Weights of a small GPT-style language model, trained from scratch on English Wikipedia.
Training: a variant of Adam for these matrices, 900M tokens.
MLP neurons of a small language model. Each row is named by its layer, matrix (down: output weights) and neuron, and shows model dimensions 656-719. Each number is 50 + 12 x the weight over its row's rms, rounded and kept within 0 to 99. A neuron's up and down rows have the sign that makes its largest values positive.
A block is one neuron, or neurons of one layer that tend to fire together. After each block is what it responds to, as a language model described it from the Wikipedia text at the highest values.

L5.down426:46 36 36 40 58 44 47 64 41 62 24 60 54 64 39 48 46 52 51 49 48 28 46 54 41 40 64 35 32 63 51 55 32 38 65 66 57 46 42 41 38 62 59 61 36 52 46 51 36 68 57 40 48 61 59 39 50 38 36 50 42 45 34 58
L5.down1803:43 54 29 35 57 54 34 43 56 36 47 50 58 57 35 59 48 49 60 40 56 45 32 41 45 40 52 43 40 36 57 52 49 44 45 45 56 45 48 38 53 64 41 68 47 54 52 43 34 56 55 77 87 44 31 69 58 41 37 52 69 39 36 51
Before a proper name

L5.down261:57 51 42 37 61 32 35 47 45 46 44 70 47 42 47 49 51 56 70 49 41 65 57 56 49 42 30 45 50 48 66 62 44 52 37 44 37 38 50 39 45 74 56 50 63 44 62 49 44 47 27 69 66 52 51 37 50 53 60 43 52 50 60 43
L5.down1786:52 32 61 72 55 48 65 47 52 75 69 50 40 42 56 49 53 34 36 46 19 23 35 49 39 52 35 49 37 42 45 50 59 57 32 48 46 40 63 43 68 51 45 67 62 54 75 43 36 45 54 43 58 46 48 58 46 49 31 28 63 52 67 58
Table cells and list breaks

L4.down120:55 75 74 55 48 34 57 54 58 42 74 38 37 56 54 10 52 52 54 50 27 55 40 59 39 45 60 39 54 31 61 34 50 22 34 51 39 41 33 23 49 65 41 43 29 47 57 47 50 45 49 58 32 37 61 66 43 46 44 51 49 46 49 49
L4.down1419:41 61 51 33 46 44 57 77 58 36 61 46 48 55 63 50 56 62 35 74 47 28 23 41 34 64 52 48 63 44 75 45 45 45 48 65 45 44 52 31 58 59 51 67 50 50 49 52 55 75 50 79 27 42 48 35 44 36 47 70 46 38 61 50
L4.down1731:30 57 55 53 73 63 51 35 76 50 38 46 46 60 33 40 51 61 51 35 53 84 68 38 47 31 66 43 68 53 40 54 56 33 43 41 50 54 30 49 57 40 45 65 56 48 48 49 48 47 35 68 41 41 40 65 43 55 69 63 58 39 69 40
L4.down2013:60 43 65 65 45 29 60 57 65 49 78 39 61 70 60 28 38 35 59 63 37 53 71 57 34 51 47 50 49 39 60 42 42 46 34 47 44 69 47 48 38 64 66 54 64 72 40 30 53 53 62 46 29 40 45 55 50 36 31 67 54 53 54 41
Start of structured entries

L4.down179:73 37 45 39 52 52 53 44 54 34 61 41 71 45 57 53 42 55 63 49 50 60 55 52 57 51 46 55 34 75 32 48 70 37 39 59 68 78 28 44 38 64 50 50 54 42 48 45 61 54 50 55 39 55 64 68 35 53 50 64 44 56 43 74
L4.down469:62 69 57 66 49 49 68 42 26 30 73 60 45 47 76 53 40 40 50 56 51 58 71 60 51 67 68 57 60 47 37 54 52 41 31 76 55 48 35 23 27 66 51 28 39 51 60 44 48 53 52 61 47 64 69 46 53 37 38 43 55 73 62 61
L4.down1208:64 53 60 51 57 39 51 40 52 46 57 35 37 58 37 57 37 59 56 65 64 60 37 38 50 41 46 43 37 55 51 58 68 35 34 60 61 50 29 33 51 71 58 54 63 13 65 59 38 39 54 48 54 51 54 48 61 35 68 53 47 60 39 42
L4.down1522:40 40 53 44 62 29 44 50 49 44 77 40 59 69 67 79 31 77 52 64 43 53 45 37 59 46 48 35 55 34 44 40 46 46 50 21 61 49 37 42 55 57 46 47 55 31 45 45 43 59 71 60 54 67 42 44 42 48 57 54 47 29 28 67
Coordinators after modifiers

L5.down716:45 48 54 56 48 52 67 29 49 58 39 40 43 55 68 57 29 46 69 44 59 44 58 56 52 48 68 71 49 42 42 25 49 43 37 71 44 32 32 62 48 48 59 44 63 47 65 48 63 38 52 50 56 70 43 49 50 53 57 32 44 29 46 48
L5.down1147:52 66 36 65 55 44 64 48 42 53 31 49 62 48 51 70 36 52 56 53 64 34 45 58 53 45 55 79 59 40 38 40 38 58 44 63 40 55 42 54 53 53 70 42 53 60 42 42 54 48 61 43 57 74 41 68 49 51 53 30 40 35 60 51
Quantity words and digits

L3.down70:55 41 32 47 47 37 63 37 39 44 46 30 76 43 72 34 33 40 51 51 43 55 49 53 52 36 56 49 69 62 54 54 68 33 57 47 33 41 53 47 40 58 62 69 23 50 27 80 49 48 33 72 54 42 39 47 45 41 68 64 68 31 15 61
L3.down84:43 54 53 51 63 52 31 35 28 68 44 36 55 59 32 35 26 56 65 22 35 66 57 42 63 29 32 63 80 46 40 35 50 55 52 39 33 44 70 51 41 44 62 47 63 50 54 48 69 46 52 63 31 37 64 33 39 38 36 50 52 30 42 46
L3.down99:58 47 39 52 39 63 61 72 41 61 48 63 46 43 35 52 15 51 52 37 51 48 52 63 42 44 49 37 68 41 53 43 34 65 38 37 40 52 70 48 49 35 61 52 47 43 57 58 57 46 54 48 55 39 84 73 37 47 48 65 61 33 26 49
L3.down1209:63 58 60 38 41 55 40 71 46 39 53 57 43 40 58 44 43 60 64 49 63 50 22 37 43 72 70 48 58 46 41 48 51 65 45 53 68 41 37 34 27 22 38 47 45 32 47 49 41 42 61 43 53 58 58 55 52 43 42 75 48 41 59 59
L3.down1478:55 57 56 62 48 50 28 44 63 61 59 30 54 41 40 55 49 42 59 53 56 65 74 64 62 22 55 38 41 32 52 55 75 47 51 64 53 55 53 55 45 45 58 46 41 51 71 58 35 29 54 49 38 51 61 55 55 48 51 39 42 56 58 79
L3.down1483:52 56 37 53 48 58 21 63 37 59 61 33 33 33 25 73 49 50 53 53 46 55 49 55 64 58 29 26 53 50 29 54 49 53 54 44 57 43 60 52 40 69 53 41 52 28 40 66 36 55 41 64 67 40 41 36 54 40 33 42 49 56 47 49
L3.down1605:38 47 50 46 29 53 41 60 45 50 36 30 60 48 29 51 25 40 40 21 39 42 40 70 60 54 44 56 45 38 66 51 53 64 66 32 57 44 47 34 42 46 53 43 53 44 30 55 75 48 05 42 53 58 54 48 48 21 57 44 34 74 52 67
L3.down1806:53 62 55 61 50 53 54 63 36 67 51 66 50 60 49 47 48 70 41 53 50 55 48 38 37 52 41 61 58 34 36 57 59 64 61 50 53 37 32 56 31 53 50 64 72 46 49 46 58 70 38 37 49 30 66 52 40 51 38 38 56 58 41 56
Decimal point in coordinates

L3.down34:40 60 55 50 49 57 35 40 36 43 26 56 51 28 33 74 39 47 23 60 38 45 67 47 53 53 67 42 50 57 64 48 52 39 39 58 59 27 57 41 41 54 53 65 64 20 41 53 40 33 76 46 27 65 48 39 56 56 35 57 57 48 51 19
L3.down40:63 49 43 53 59 59 61 68 50 32 46 33 40 47 47 70 47 42 42 54 54 43 57 49 55 64 47 46 65 68 51 67 52 56 46 40 50 45 52 51 56 37 54 35 48 63 45 53 35 44 55 50 53 69 57 27 62 51 33 49 72 27 42 64
L3.down43:65 46 38 48 67 47 62 41 75 59 67 59 62 55 48 68 62 65 50 52 51 40 62 48 40 54 55 48 55 41 62 52 52 51 50 59 47 68 26 45 66 64 57 41 58 38 52 39 39 39 39 51 48 67 38 80 39 39 49 36 66 48 27 40
L3.down192:73 48 46 78 53 56 59 46 58 55 46 46 65 44 41 66 39 50 30 48 66 38 50 31 59 51 63 58 28 60 57 42 53 65 47 73 39 41 46 57 41 48 52 53 33 39 47 40 38 36 48 38 46 54 50 57 46 55 67 61 55 67 43 56
L3.down554:69 41 57 47 69 50 43 54 62 45 55 37 62 49 49 73 63 61 48 40 72 61 61 51 62 66 53 53 36 24 58 55 33 50 59 61 40 65 38 59 56 35 43 42 47 29 55 51 24 46 51 41 41 47 65 63 23 22 68 55 41 53 34 61
L3.down1056:57 75 74 73 64 50 49 43 67 62 49 66 58 51 26 59 69 59 55 56 46 54 52 61 38 35 64 72 60 43 42 48 56 54 47 77 45 67 32 45 63 39 38 38 72 35 36 44 58 50 55 77 62 60 48 38 49 52 40 55 33 45 40 52
L3.down1503:52 50 56 73 51 48 56 54 26 36 49 45 31 49 51 50 54 48 50 47 55 47 80 62 65 56 37 61 55 67 56 64 50 49 50 36 49 76 54 37 36 71 46 59 45 56 58 30 50 40 57 51 60 40 41 45 50 41 56 52 52 64 57 63
L3.down1758:48 40 49 53 45 43 40 66 36 68 50 43 52 75 27 38 49 39 71 57 54 55 46 42 52 56 55 52 49 80 39 41 41 52 48 30 54 45 32 60 52 58 42 47 45 57 60 56 52 40 51 53 68 62 35 64 58 35 63 35 58 63 54 26
Name-start tokens

L5.down482:43 64 39 59 67 29 77 37 61 51 57 60 58 42 56 57 35 48 63 39 56 73 58 55 68 49 63 28 54 47 53 68 52 56 44 63 52 54 46 71 44 52 56 41 56 48 67 52 52 70 54 45 48 38 47 22 66 67 85 38 69 60 51 65
L5.down577:39 44 35 90 42 39 45 22 46 43 52 56 55 61 61 48 36 50 52 61 31 55 32 54 57 63 59 56 56 62 57 46 58 75 54 72 61 59 55 30 31 51 51 56 46 67 46 40 57 48 49 50 52 58 52 47 68 46 74 75 48 42 59 43
Inside rare proper names

L3.down590:45 59 65 87 54 46 68 49 62 67 51 63 49 43 30 46 40 60 52 55 35 46 54 43 51 39 52 62 75 60 30 39 36 55 30 41 55 52 35 59 58 64 55 48 52 43 64 62 44 45 64 63 50 45 57 34 56 57 60 55 40 41 48 57
L3.down978:33 36 93 33 47 56 37 52 37 49 55 42 41 57 55 54 57 38 43 42 76 56 25 41 37 45 69 36 43 42 61 35 34 73 44 57 52 50 46 42 60 39 49 23 39 43 50 59 34 56 43 45 61 66 47 32 36 28 57 34 63 67 46 34
L3.down1340:47 59 46 31 62 38 53 46 26 71 57 27 50 52 64 58 68 41 55 30 48 32 32 76 52 49 55 43 47 51 62 52 41 46 73 52 57 52 30 50 51 50 58 55 67 40 62 56 61 53 62 33 32 38 56 67 55 47 40 57 46 46 66 74
L3.down1362:47 57 59 56 47 53 39 69 54 38 40 54 45 63 68 65 34 38 18 41 38 57 57 49 56 63 52 40 50 38 59 51 49 48 47 55 36 42 38 53 51 42 32 72 61 52 64 53 47 46 49 49 47 45 48 44 51 42 71 45 73 44 63 71
L3.down1371:51 37 48 52 55 52 53 45 39 64 40 60 52 43 40 49 32 62 51 60 60 30 71 59 48 35 35 54 19 36 52 58 50 58 46 21 38 41 41 26 32 43 77 54 44 49 52 56 59 67 35 74 32 39 49 56 51 48 56 69 52 56 55 33
L3.down1698:52 47 62 65 47 64 27 51 47 57 42 38 55 54 67 61 53 49 73 59 38 32 54 58 43 72 75 43 61 54 50 55 44 49 56 59 40 48 65 36 50 35 46 34 50 61 44 56 58 39 55 55 41 57 28 58 38 47 58 44 38 29 69 50
L3.down1753:59 58 56 34 53 38 33 59 39 42 36 46 43 58 57 44 44 46 48 40 51 33 62 51 48 41 52 54 39 44 49 55 39 44 52 49 57 62 41 26 38 46 49 54 47 45 57 56 54 61 57 45 65 62 62 55 52 47 54 41 65 52 28 37
L3.down1899:30 72 66 58 80 47 39 48 34 50 50 58 53 53 63 66 73 49 60 38 73 63 32 37 26 48 32 45 42 68 45 53 27 40 60 44 42 39 69 46 64 16 47 71 51 60 51 55 47 39 53 32 41 70 75 41 54 37 75 43 53 52 65 60
Closing tokens of units

L3.down94:52 50 60 66 51 26 37 41 51 56 32 46 46 48 68 53 28 46 38 50 43 45 57 66 44 62 44 46 46 54 57 50 29 62 31 73 47 41 60 24 73 66 42 63 44 61 32 42 46 42 58 38 38 50 54 64 56 58 38 38 71 32 53 44
L3.down633:40 52 46 97 42 54 54 26 54 44 38 57 57 53 49 61 55 42 59 53 54 39 47 52 51 51 53 74 52 55 30 42 40 56 42 70 58 46 60 47 42 54 56 69 58 43 70 53 47 52 54 65 36 68 55 64 58 43 64 15 60 31 57 40
L3.down724:47 43 77 78 46 39 59 63 55 37 42 45 19 51 50 55 48 56 55 55 54 55 44 32 55 57 41 35 51 35 49 45 35 65 53 22 54 57 78 37 44 71 57 36 59 59 56 51 55 41 71 56 57 53 38 56 64 56 46 43 42 54 61 37
L3.down853:30 48 42 86 64 48 41 52 32 64 66 56 53 64 38 73 49 48 46 65 59 50 61 57 45 54 67 44 64 38 48 52 53 47 56 46 43 47 62 52 49 42 42 82 56 24 69 65 35 60 51 57 37 54 40 73 54 66 64 21 59 44 51 40
L3.down1191:41 55 69 66 27 59 45 48 66 55 45 65 37 82 63 57 50 52 67 60 54 31 57 67 60 54 49 72 46 65 53 54 40 50 44 50 64 60 60 49 43 36 42 48 35 49 61 48 64 53 44 67 62 34 69 65 25 41 49 59 42 35 55 57
L3.down1260:36 67 52 47 49 56 36 40 37 30 52 30 40 55 42 65 53 57 48 67 54 70 37 52 74 44 35 40 42 40 55 45 48 42 42 42 71 29 35 49 37 75 58 73 48 28 54 49 40 62 66 39 26 41 53 44 56 45 36 49 65 22 51 52
L3.down1913:48 45 42 50 47 59 25 48 62 74 62 64 54 52 30 73 54 49 65 40 57 49 56 40 40 56 61 39 44 64 56 31 39 53 45 60 66 42 51 62 45 44 46 46 75 55 64 39 43 50 32 55 60 65 40 46 48 51 43 37 45 33 46 52
L3.down1990:59 48 53 71 53 46 59 15 53 36 41 51 42 63 55 54 61 50 55 55 44 37 62 53 32 49 55 49 63 39 54 66 59 37 49 55 65 38 79 41 67 69 49 45 48 40 54 62 55 53 41 66 45 45 55 64 62 57 49 47 51 33 61 43
Quantity words and digits

L4.down10:54 53 50 69 47 45 60 50 57 39 54 68 65 55 38 41 38 56 37 44 50 39 49 45 54 29 63 55 46 60 59 48 54 47 47 64 56 34 52 61 51 46 56 54 48 27 51 55 39 57 60 58 62 42 54 46 63 46 66 44 52 18 43 62
L4.down1353:32 55 55 74 29 49 44 43 61 37 53 61 61 40 53 57 47 43 69 53 39 41 55 41 52 70 56 51 61 55 51 43 37 51 48 61 58 82 33 79 59 59 53 56 36 46 51 64 34 43 25 57 42 32 40 54 40 48 41 43 53 48 51 57
L4.down1674:55 36 42 57 58 40 86 51 51 38 60 34 44 65 47 45 59 54 62 54 42 46 43 60 29 44 67 74 42 52 27 37 54 66 50 38 59 33 38 61 63 66 47 41 47 40 32 56 59 47 52 54 34 61 55 33 57 38 71 20 40 36 62 59
L4.down1935:42 49 61 42 59 44 49 33 38 60 61 68 46 64 41 36 39 67 34 42 42 51 44 38 38 42 69 51 73 36 54 36 23 34 53 55 61 49 42 47 60 63 46 56 66 49 51 68 40 51 43 55 48 37 56 73 37 42 51 48 57 51 58 50
Slot before expected number

L4.down396:44 66 51 26 74 47 71 59 47 58 50 49 62 53 53 56 48 65 39 56 57 47 40 49 40 62 24 63 49 50 72 60 66 45 61 45 41 52 55 46 34 64 46 49 39 57 41 65 45 39 34 38 41 58 50 60 54 50 47 53 54 48 57 63
L4.down735:48 35 39 77 79 45 31 51 52 47 16 46 47 47 57 55 49 43 46 62 63 50 66 42 53 71 61 49 48 54 60 37 40 74 43 37 49 54 54 35 43 67 47 37 55 55 46 53 45 69 45 44 46 53 40 44 49 51 44 63 44 40 61 24
L4.down1347:44 46 42 48 54 23 49 31 39 52 39 46 47 42 58 48 67 48 73 61 56 35 47 36 55 59 36 64 39 50 44 68 64 38 53 55 45 51 46 24 47 47 52 42 45 46 41 45 50 44 44 50 43 57 54 57 43 51 57 67 59 50 53 25
L4.down1537:39 47 42 68 53 56 56 31 38 57 39 52 61 43 45 60 53 57 47 34 44 48 46 36 41 48 51 44 62 49 52 49 56 57 44 51 52 23 54 34 48 40 57 53 40 25 34 50 26 56 55 46 47 66 41 57 55 59 45 71 57 29 43 49
Proper-name first tokens

L3.down271:58 52 46 19 11 43 51 49 47 47 60 33 63 38 49 51 30 58 36 34 45 77 42 45 58 41 61 48 80 45 54 54 40 51 68 32 32 45 57 65 67 39 74 42 67 49 54 48 28 51 48 56 51 31 39 51 43 48 53 47 26 56 62 53
L3.down611:49 58 53 51 68 61 44 63 57 30 55 48 43 56 46 49 62 22 56 21 58 60 48 56 43 80 47 44 34 53 40 33 64 48 52 43 51 54 49 50 52 54 36 57 56 45 33 65 34 48 59 34 29 51 72 56 64 53 55 55 39 57 64 62
L3.down825:62 49 34 77 49 42 42 62 55 40 79 55 47 43 29 55 62 51 44 55 40 30 45 48 37 59 50 57 49 35 60 64 57 55 49 62 50 73 57 43 47 48 48 52 59 73 43 47 73 44 41 35 38 53 47 77 28 55 49 37 68 57 72 65
L3.down892:67 57 67 68 28 51 51 37 42 52 47 51 56 39 60 45 52 59 55 55 38 63 50 59 68 62 58 69 47 24 56 65 37 72 51 57 54 65 56 46 46 63 53 60 49 68 56 54 50 37 34 55 36 47 53 65 57 50 37 49 39 50 58 69
L3.down1060:38 48 58 61 64 33 44 56 57 59 66 55 59 40 43 56 56 49 41 53 22 59 58 43 67 54 41 49 58 46 59 50 50 42 28 45 37 37 66 48 46 43 55 51 46 70 59 52 42 45 34 40 46 35 56 51 29 45 61 51 35 34 31 54
L3.down1670:44 38 52 40 49 45 36 54 56 53 69 83 56 52 60 21 47 54 49 29 42 51 53 59 54 52 49 47 57 28 52 43 27 55 30 56 40 52 76 51 65 41 53 47 52 69 59 57 32 46 43 67 65 53 33 44 56 48 63 39 60 33 45 47
L3.down1719:33 24 53 58 27 48 59 52 41 50 26 43 61 49 53 36 66 37 61 54 66 64 61 38 41 59 47 41 55 48 56 59 44 45 34 43 63 62 36 66 48 74 54 40 50 55 58 57 41 61 29 40 61 39 44 46 33 39 45 31 36 56 20 43
L3.down1824:62 39 44 53 62 64 81 35 56 39 49 55 54 39 32 59 61 48 66 33 48 58 65 42 49 40 36 59 44 56 49 34 52 66 44 53 26 55 60 45 23 52 49 29 43 62 33 37 57 35 35 70 50 59 29 70 42 51 63 57 57 43 63 58
Numeric table cells

L5.down494:58 56 50 25 58 54 59 53 49 36 42 35 40 55 54 63 49 32 67 43 37 56 39 54 43 48 56 44 47 39 61 51 38 60 33 55 45 27 69 73 51 43 67 39 64 36 44 53 59 39 53 42 33 38 19 43 32 36 28 68 43 56 44 54
L5.down793:62 49 56 54 53 50 57 49 51 46 39 56 47 69 53 29 58 31 62 51 55 52 27 42 60 58 57 50 52 60 59 64 24 72 22 56 51 52 52 46 64 37 49 56 39 50 47 50 48 51 45 40 67 55 68 45 63 32 22 57 50 31 43 58
Second word of names

L3.down87:34 64 51 62 42 58 46 59 25 36 41 63 38 45 60 46 49 32 62 58 56 55 65 39 55 53 53 50 62 41 54 73 44 46 58 53 47 57 53 70 60 60 64 71 40 52 55 53 36 66 43 43 55 58 46 61 82 63 40 43 47 20 38 41
L3.down260:62 45 60 19 72 54 57 57 56 43 60 48 46 68 52 75 65 73 58 54 50 52 61 42 59 54 71 62 54 44 42 42 61 44 43 33 52 61 33 68 47 51 55 60 81 68 44 34 62 62 53 60 60 54 42 59 33 44 50 63 42 44 40 54
L3.down541:48 71 34 69 66 40 44 54 35 60 64 44 52 69 26 56 69 32 49 33 38 49 40 57 35 88 47 31 59 46 54 42 59 57 68 68 36 56 66 61 51 35 52 48 56 66 45 63 57 59 57 37 34 45 55 92 43 53 50 58 49 56 41 49
L3.down1124:37 57 59 58 67 46 56 42 37 35 35 61 37 34 68 52 51 63 43 35 51 34 53 55 43 53 37 80 60 56 52 52 69 59 54 57 63 49 50 39 36 53 46 74 38 53 44 35 47 40 58 57 50 40 81 48 60 43 39 50 56 41 55 51
L3.down1197:45 68 61 38 36 29 53 55 49 50 44 48 38 69 63 53 36 42 47 38 54 36 48 51 74 47 43 59 41 67 43 52 50 20 57 34 51 37 46 45 36 48 36 46 65 61 65 50 78 34 53 40 63 47 71 37 61 49 64 55 44 45 38 51
L3.down1349:41 66 50 46 59 42 52 49 65 53 40 42 57 58 55 56 67 62 52 47 52 61 46 54 73 36 40 43 59 46 57 45 38 28 57 44 43 48 51 38 56 61 59 74 47 37 47 49 46 57 62 69 52 40 56 71 55 40 70 72 54 52 47 47
L3.down1733:54 53 44 35 33 45 77 46 61 59 29 47 41 49 66 59 57 48 60 49 33 61 52 66 58 55 71 58 75 44 61 41 41 33 40 48 50 44 57 61 50 66 51 48 73 41 34 38 36 53 65 44 51 32 65 65 37 67 41 39 69 56 45 43
L3.down1909:37 46 48 49 32 66 41 52 47 19 58 46 51 45 50 48 66 37 61 59 53 55 49 50 54 51 49 42 62 49 49 43 43 54 52 43 59 37 51 55 73 53 77 50 71 39 60 13 56 44 57 27 47 75 39 42 76 65 45 56 46 40 56 41
Sports team and season slots

L3.down131:50 40 45 56 28 63 61 39 51 37 62 66 68 57 54 49 47 64 64 68 49 49 51 46 40 39 44 56 30 64 56 41 24 41 52 47 36 57 56 49 36 37 55 39 36 30 62 38 62 26 45 53 49 25 51 68 46 40 52 57 44 56 37 48
L3.down281:58 53 28 37 52 74 54 42 56 63 54 31 44 57 54 59 47 36 47 44 57 48 91 59 53 64 52 44 57 42 41 31 59 52 53 49 33 51 35 53 41 41 51 52 53 48 61 37 69 54 42 39 50 53 47 39 47 53 49 29 50 65 46 48
L3.down572:64 44 71 66 42 73 47 41 58 46 58 59 39 48 59 61 45 29 49 58 40 59 42 32 41 56 56 49 47 60 53 63 36 69 31 61 36 43 39 49 55 36 53 18 25 42 41 67 46 54 36 67 56 34 62 29 35 42 51 35 50 61 33 49
L3.down668:57 75 55 60 64 52 47 50 50 47 63 49 65 32 19 56 60 52 33 47 32 52 55 30 57 38 37 51 28 43 56 39 40 59 44 48 53 59 35 47 30 37 40 44 61 34 50 59 60 67 62 45 31 53 61 64 56 55 35 45 54 53 57 49
L3.down708:41 61 32 53 31 43 17 46 49 64 61 49 64 50 46 57 43 45 44 37 54 70 51 50 60 55 63 72 42 40 52 34 33 45 56 46 49 45 42 67 42 70 67 54 56 33 65 38 48 51 51 38 23 51 52 56 53 30 41 44 54 52 48 49
L3.down1693:60 53 55 63 32 66 45 53 47 43 41 46 64 61 44 51 75 25 45 41 60 45 39 73 42 58 42 55 44 43 67 53 56 51 61 41 55 58 38 48 59 40 45 36 28 38 05 64 38 33 45 67 53 41 43 67 56 48 41 48 36 45 61 35
L3.down1786:58 36 56 42 76 50 55 39 50 32 74 62 68 58 81 56 31 34 55 42 40 54 29 58 45 67 50 64 60 27 51 49 65 47 64 59 43 51 35 45 54 55 32 44 41 49 47 54 32 65 45 53 35 44 26 47 40 28 60 34 58 56 37 44
L3.down1866:37 56 48 66 64 73 64 69 43 43 55 36 66 53 55 63 44 37 48 49 55 49 37 43 61 55 47 58 43 49 38 29 40 49 57 38 44 49 37 50 75 47 49 46 59 70 41 43 47 57 62 39 35 34 51 44 37 42 43 61 41 49 50 40
Mid-sentence opening quotes

L5.down1133:27 45 50 51 40 54 40 59 64 54 61 41 45 59 38 44 56 75 54 46 59 45 40 53 48 39 66 39 60 13 54 24 52 57 51 60 34 50 56 65 49 46 53 47 65 58 60 50 53 39 34 57 45 61 88 66 19 51 45 36 59 24 77 62
L5.down2036:38 43 46 44 63 62 65 61 53 55 74 37 27 64 45 52 60 81 55 42 46 28 58 47 44 41 64 39 54 58 34 49 57 52 51 51 40 31 33 37 57 45 46 69 50 47 65 43 53 67 35 63 62 45 49 73 45 55 48 30 31 48 72 44
Mid-number digit tokens

L4.down275:45 56 54 50 21 49 53 44 52 37 60 54 50 73 37 54 67 33 45 31 55 67 55 55 37 79 66 31 34 54 54 34 65 46 54 58 65 62 38 40 47 55 54 61 49 49 59 70 60 55 54 39 55 55 29 47 42 46 48 49 65 39 60 67
L4.down611:31 59 63 84 56 43 37 34 40 55 49 55 30 37 59 30 43 40 48 46 59 58 59 68 63 61 54 63 52 59 47 50 42 38 41 83 45 57 44 46 45 54 45 77 63 46 54 67 50 65 48 52 56 70 30 48 45 60 57 68 51 14 45 54
L4.down819:40 56 52 71 39 62 30 31 32 47 40 69 44 57 52 45 61 47 51 28 65 44 44 52 67 34 23 49 62 43 41 46 38 48 16 43 39 45 47 47 49 43 70 64 37 76 61 26 62 64 34 52 55 68 68 29 42 50 49 24 61 34 50 48
L4.down1220:47 57 43 51 45 47 74 20 49 60 28 54 65 61 60 48 37 54 52 42 33 48 37 74 37 53 50 50 42 59 51 40 17 59 39 44 40 37 35 47 72 68 39 47 55 45 50 62 52 54 55 63 50 46 37 44 62 50 41 52 65 52 62 57
Counts before plural nouns

L5.down299:42 57 27 09 39 50 45 58 64 51 33 50 40 57 61 41 51 61 64 47 61 44 60 56 59 61 47 43 36 71 50 34 45 65 45 55 40 67 18 34 75 41 45 75 51 27 34 70 41 48 50 31 46 44 28 38 53 60 38 65 47 61 48 53
L5.down431:48 52 45 76 30 45 33 60 34 45 50 56 54 41 67 67 40 66 66 58 59 44 45 36 50 72 65 55 40 51 33 56 36 50 40 27 42 44 53 46 52 62 57 53 40 48 37 37 32 43 36 63 44 40 49 66 60 47 64 72 38 52 47 59
Early digits of years

L4.down333:48 41 47 55 62 25 44 42 69 28 51 40 36 38 33 59 65 42 70 35 52 32 23 72 64 65 30 46 67 60 64 47 52 75 57 73 48 40 74 45 60 49 48 48 46 55 50 55 67 57 32 50 73 55 54 59 63 34 55 13 61 40 38 61
L4.down617:38 36 61 71 23 66 53 49 37 50 61 57 34 46 60 45 44 54 52 45 54 46 51 53 53 48 49 76 45 42 41 56 76 54 67 59 62 55 68 31 54 37 52 53 49 57 45 51 45 37 54 60 06 49 51 40 50 53 35 37 62 61 52 56
L4.down1068:49 40 65 38 44 91 46 43 23 69 56 68 40 30 26 55 56 56 66 41 42 58 25 53 69 39 65 72 52 50 56 72 51 34 35 54 48 31 34 49 51 56 44 50 42 50 52 61 44 38 62 60 53 49 51 47 45 43 35 47 41 35 37 44
L4.down1140:48 51 67 45 84 72 54 35 48 66 69 65 60 39 37 43 49 58 49 58 42 52 38 49 59 69 49 49 50 31 43 58 51 45 64 58 37 37 54 56 44 66 53 56 37 42 59 44 43 47 66 54 71 39 60 73 55 41 43 56 51 41 43 49
Opening quotation marks

L4.down8:43 47 35 31 61 65 53 70 33 53 63 44 66 57 36 58 48 67 50 35 53 52 48 29 54 49 54 58 30 57 51 51 54 63 33 52 39 44 35 44 39 59 59 54 39 53 36 53 47 47 55 58 73 30 63 64 70 56 44 37 31 40 53 73
L4.down382:40 47 51 72 72 43 72 29 60 56 54 45 61 47 51 58 55 53 77 37 59 42 61 52 61 53 26 52 61 31 55 49 59 63 55 53 44 53 37 46 46 61 42 44 49 39 43 63 51 43 40 49 49 50 48 61 41 51 60 42 53 39 35 62
L4.down1223:43 53 62 45 64 31 56 51 38 57 36 58 53 38 48 67 50 25 54 49 49 61 18 55 63 42 40 53 65 58 61 34 56 42 32 29 40 82 50 59 40 61 35 39 35 64 33 42 46 47 55 41 44 37 49 24 31 36 63 59 44 46 57 61
L4.down2035:54 43 44 16 50 36 60 48 62 44 51 21 47 33 70 47 34 63 50 28 56 55 55 31 48 37 46 59 35 48 70 60 47 39 47 53 40 78 46 48 42 50 59 58 43 64 69 63 64 64 36 41 43 46 49 37 51 48 31 32 45 41 51 53
Year digit completion